From a checkpoint of a small transformer trained on Wikipedia.
Size: 14 layers, MLP 896 tanh GELU, vocabulary 7886, 12.4M parameters.
Architecture: rotary positions, no biases in attention or MLP, untied embeddings, attention and MLP in parallel.
Training: a variant of Muon for these matrices, 4316 steps.
MLP neurons of a small language model. Each row is named by its layer, matrix (up: input weights) and neuron, and shows model dimensions 32-127. Each number is 500 + 40 x the weight over its row's rms, rounded and kept within 0 to 999. Numbers have three digits each.
A block is one neuron, or neurons of one layer that tend to fire together. Before each block is what it responds to, as a language model described it from the Wikipedia text at the highest values.

Description: Tokens right before an expected number, mostly a year: month names, the comma after a day, and to, of, b. or c., as in "January 3, 1993", "from 2004 to".
L9.up39:524458541427482569485507518496555532529514543482551470516522492473481501541503544487474430448492475553526557480475484505532500481518459541459455497509479531500449572409460524501451547451541460434389456521476491513540519448494509566508502535512545475436525474501542514492418569512499538458
L9.up98:405500437487500527474510459536522522527480480472497438460523533472478570502511492479521501421525503531536513570514522576570566475449504550530502469469493419538511463476461540486497496478529429500528483514456483535561563432480447524496478484448531484475487473534459547487521555598494483553
L9.up248:526479427459445479432550539474444522451477532496544489514527491478509482438446492505555554475451479502464538503524513509474554484465472503506511537490461473448511440512476532488460528539466391550536530553542374438471567529504488497488493527569563539576468461518554444530472500525391473555
L9.up262:448582500441480476557504460576473484496479517471501629607518546550491509514488532525488501481480485477497429452508587458459467530535529472511471467464495467532480478472490560502449512562471493526461499472526523495474429442448479552445489536476540474463525492475456411481429577442503443501
L9.up351:569519460495519520531512528532561559528451506481462498465472535473572468454553557485524535534504520436473467495513537512524562459492458606508525530539480460506456491465491479433474475521528509469492478559561497525405549498470528447487523534437485450475474506434459513428518488497449529535
L9.up554:484527484509484496490519501500551509478502401423478533476517574488555588573599509515486425426432458530508507563492456496563463470525519596507502482465524482455467535516513490512505526493522486482490437452553480473508535411551520533482546513423497474523454480536505445577457539527501468512
L9.up577:478524445475434470497511515461554455468423485538523468491477569482574454552440515535535502493420542539493475539512524431506561444504553508543484463514479499498515505470435491473481550495533512489450480566522438487502526458521482492478445513480493474487581445469533575516506574499534506448
L9.up672:459516456527491554456590385514508551441486528550536457489517515504510497515507544545491572463380445476561534558557530505466493521496499522488565545435506429530504550542461511461480517437465490509488455532569455435459527488435542493532542512433425381495486449594501469460507557515532518502

Description: Middle word pieces inside multi-token words, especially country names (Azerb-ai-jan, Icel-and, Monten-e-grin), plus month names opening dates (May, September).
L2.up160:500456492513551473474424449533489454437459437522547557516477560480550545502448501562419502497493483563561486515473506518490529468524493409513534482474427463433453536514469514466544445415475439484497508443504534556502515480482544483501486474515390495491466545588543494450623473482531561495
L2.up247:547481515489465489514452517479472528486498473535546511513456566536522524484479572475476467506487466524547607443474547564501484544516420486387534529522521511400509531605525484507424483439481557508534442410552427550518432447472459522500434456430501501482429492513509456501562499456478565534

Description: Month names inside full dates, just before a day or year is expected, e.g. born 24 December 1984, premiered on September 24; occasionally "to" in year ranges.
L11.up19:460482477479491429489481482464568463553507434530569461524563523501491473424560518460541482480544540431504573525537508532537497440457487501573503460520456516544519470473475529474494494543535458519462481534501512432516554482504506545456458494489472490504489451452521475516494508514516448518
L11.up200:450497439521481525536492502548547522472533499455363443397532503503553526574520496533502410513519461513557497544486470448490443475464553520527537513526425467471459504454519478448548458500507478511517524497548513535496539582489513526525507489487444473535522494468477504460520440543559485451
L11.up292:525467534479396463469537426498492539467534500471529480431445488466474559476515511497480395435482544557410558457480515512547476528477504505584524426570513396440483499522425512444470540482549432456496450501537487489499564485480487541517468416477456530483551512450554574535499522492609477503
L11.up448:492433498502473532448481501571507523498510489492563462504612467535516533492500463551539418494485402536446451514478511435557531452472484489495491424543532480455477566535581511518554530494483499540557525468530491451529556444486515513516505503526553581515452490472466444510517474490543536497

Description: The third digit of 21st-century years right after the "20" token (20|1|8, 20|2|2, 20|1|0), in dates, tables, and season ranges.
L2.up423:540483527537532484480446552527478546463520479447482521513467456468510455493536484526525530529403520503528572454537522491543475537510473500524455465412518488571485521468512460441513548557560510483524503522492459499518403494507510561539573503510476528582501419514452474525526550553407442601
L2.up676:518571483472488523499465557527561495478516545555533468438446501475605540412506572419527441562468508508435514463509476507539459520516485489480534466571474508486478502509533524498466511465452433448543511503506480508559494532519562555474459475499489573470546410486437494472580473528547573456

Description: Individual digit tokens partway through multi-digit numbers, mostly in tables and lists: the third digit of years (18-9-0, 19-9-1), scores, percentages, coordinates, decimals.
L11.up92:520456469545501511432516506470534516528533480464481512532484543497472514533467461532479420566487448490486549530504446507511523425486495569446533500523492488494461465511531514491561514438581520494478602474454518495496441496417518504510436466416558433403446507543526542515495497506547496553
L11.up238:483540490458478543497461500570511490460586484504558512496497464552506518526529509516532425485462511518530482533542443500534463471491516481503498497593531486413472463554445510453504494465518513468423462524537494532489508516517561447503477476555510428490500429523466507551497488504542434408
L11.up675:525566414465527510502450522494489532522512497517442564492500546517532434559491504489531462553505561510452526582535493549469560462492461499384524409531543515553419480584506472526472536477542547534503444522546475452481467496514545497548478477436479512510453552472455507511427598497499502506
L11.up728:508558553495511575479448458523476592473542472446509519495437559478517566596480465456563463483466372474466552527467511528519456455505460445500511579453501493540440501528538472498541495467501480444548495519504518511504506504444490417469421502497466500546464482503540522487512564548512470527

Description: Plural count nouns or their final piece right after a number or quantifier, e.g. 308 people, five albums, subscribers, inhabitants; also table-cell pipes.
L11.up114:493481523449426487496573548466436491482498562513581573468459504523496477401543565485521482500501507426563437486526487492481455472546496501514428515446526454556456483542529408435446450480500502571485557510442476471457557489514466572620446426470462495547531517506464490542515491531479498479
L11.up254:493517506530488518538491483539498482492479500428446495466556483534517615523445495523522391547493486522478504506539528523461484418485508572470511493495540459459473461535461436433552553475526516479560471502557515578559517537502537483526525472552430500502437479539407481475529485505540484465
L11.up363:495452537516513540493561571485503513557490511454445514447482468450516558524501510506560503536448475485444507407576490488481492447516544530464437535537497508470485387475514508501452553464511560429542475570534489521485487520499567485512482422493482444452515501464436439527546431545459441549
L11.up871:565503478452539549568470499519521539466542499473458494555477430410516508563488475509495496569478559555519465578516557454422508442525539512498540518511501486547489473481490466520457503589484397494523404460505493559498491476441466525551544455455493503558478521537475533516518475518465482546

Description: Single digits partway through multi-digit numbers, mostly years, ranges and table row numbers, such as the 0 in 2010 or 9 in 1993–94.
L9.up205:524532457533479471605493490506467539505470455490380560471585561470516523446498551533515477481530504507533521538552510443528459441491459529478504482516513404511500501505433546523473556498554520485463536446503468473492548540388611522531458523505550543525503488497450577504535556500538467531
L9.up421:516518436526512479509542498420526561503505460475508460471492544523487518465480480485501487542510513468521534537480488485479492493553521410451455520518494447516458538550457500506445498439571488574484503562454479472557532492462573562530441483516503488463532531508492518511530494483589434538
L9.up426:553484505511492459536597467493470487465515529480476503496504535519577521475483474512501457545557542583505547576436527557519460540467548500440502471471535461500496531483531431518508569520534541498497528514510456531449546478505552432517574386423431532396472488495514536486493518454527530492
L9.up526:558461601436437482524505500517459578508434471499549489490529541546512558516505426559426478488467494487501531470503540545448463442509533494453535511503496429540472466484505516539472576486527507510605498484446509456453518512506490564457505532493547474524538466454492519531521545470526533555
L9.up606:555456525464519400473483550553548500478486502520445454474512580486467447467454527518561484455446531486438530497449499439557416476554539516504538534490568442487449512492448484490490494465519504529532510537484486585548504513456526521400508514459533486473592453521446562529507502517543535552
L9.up645:600558521476461507544502490504540455462459474529511493474521509538518435532548497535520467534505493501467542501503455460473535505458623539491470479497537462586475477468450578514538480514537575485470489512480410475477547527437527505489528485577488541417511423585481563471515546495492517484
L9.up742:564501522498490490562512483527471461537480491523512504518485491472560438472523507503430441510486426425436457401484499416480477531510489554520495422520545467404528477482530508512493540470524548507432554507417425453535517463396536506502492503446481511483463537542437521551506445498521509520
L9.up761:515558437515524537539480541528466475524446541413550545541444591476500512502465535518541516551507492518524518558508515482484519530475509459487484450513448492521415456471470488486476570512519496472483516564525462537480486459475573552490493461432487506478512438510539480500530603490556500493

Description: Final suffix pieces that finish a word split over tokens, strongest on forms of cross (crosses, crossing), also charged, toured, legislation.
L2.up109:545516532526492516523553440496439433443448485468522496541504475520497522513548541497521427477519490504489528483490540493498460527443531474535499454494451480494510508524568422541535511539489523519507529504506491548537473408497491565487510536550461487506526477467452483566500372480515538594
L2.up277:555535461526498474452520503563472530461534540437497454510549487544407560481489542481444461530504537479467506481456488438464443494487537507543565477505487498455470513485572401542525526497528475511504525489502548588569468458501414503416522500553450527500495407461479529547586469488487465539

Description: Word endings or heads that complete a noun phrase, often plurals after a number, such as 26 appearances, three voyages, blocks, subscribers.
L9.up43:447526537466470549524514521493485494567590506500508519496479512480509521501574513492514441545462540480401620443483463535490459490518530476482505470485511442431473429488423547469438563486545546454542465511551533446486468549512520506540473420565516482452498548473510463504465428497540485443
L9.up96:495569485526506482425507491527462469490557514576490537485537407407518604483481496519508452569525426488563475478518492520495503481463485559535507472470460536526458463501527557491507471490466412534520538547448497452423428415474515464478444484589509585476452486524545476560470497495483538483
L9.up212:462513451499485519546496571472563519495492481510527440454511493558497502492470488457515453533482477529495532451539481472505475460494538488485477534431510460418538453492491551439468530548515564465499434503590521498563504482543543508516502422487421517477525464449477450478483434520515505557
L9.up218:401559551426452471475564562509516500519517492511438590489484484480506567526519495469493529507558468563428504445506499471507493473488480534522462493477530394505571508523470432421508460522497516516455561473477448503460521475546443552441566514518512586515494476488516534553483471436524491454
L9.up354:508516494474430489542520536479553449486515532563525536500508456487475527488510512524477440523563557523473494504453431521408563470435535539541558468463511429496527439506552477517526522538481457540530476521572530536482461482482437497454562425482532591499466438457523501546410479530580466513
L9.up380:542527466410445543477544440461489519480535519563529518483495450439458503454482499571516472536523476475496504488483507461484606472519531536540510508473564491549501489460524503455474518551470513532487510461552431454504439524499433536456514495540479491470566503505540511500472461515475515519
L9.up411:509519488592462409505505554544444502513428499472496491491449472502493463458505518432519513522510551490533510471482530474464559442517504451471517484470471427536520522493498506438497557444500495504535552621522508483471441406460572575476479516473550487470496476452469492582488505447506489492
L9.up498:510500486487522539555557523484502473503440473439528553444506551525510455448503500465504500468461572523494524485512483497453514507464526421505476453559492496435525502552503475443551534530425467536447564545538493523438533490483504495476536443502464442582477524571490474526421487506475453545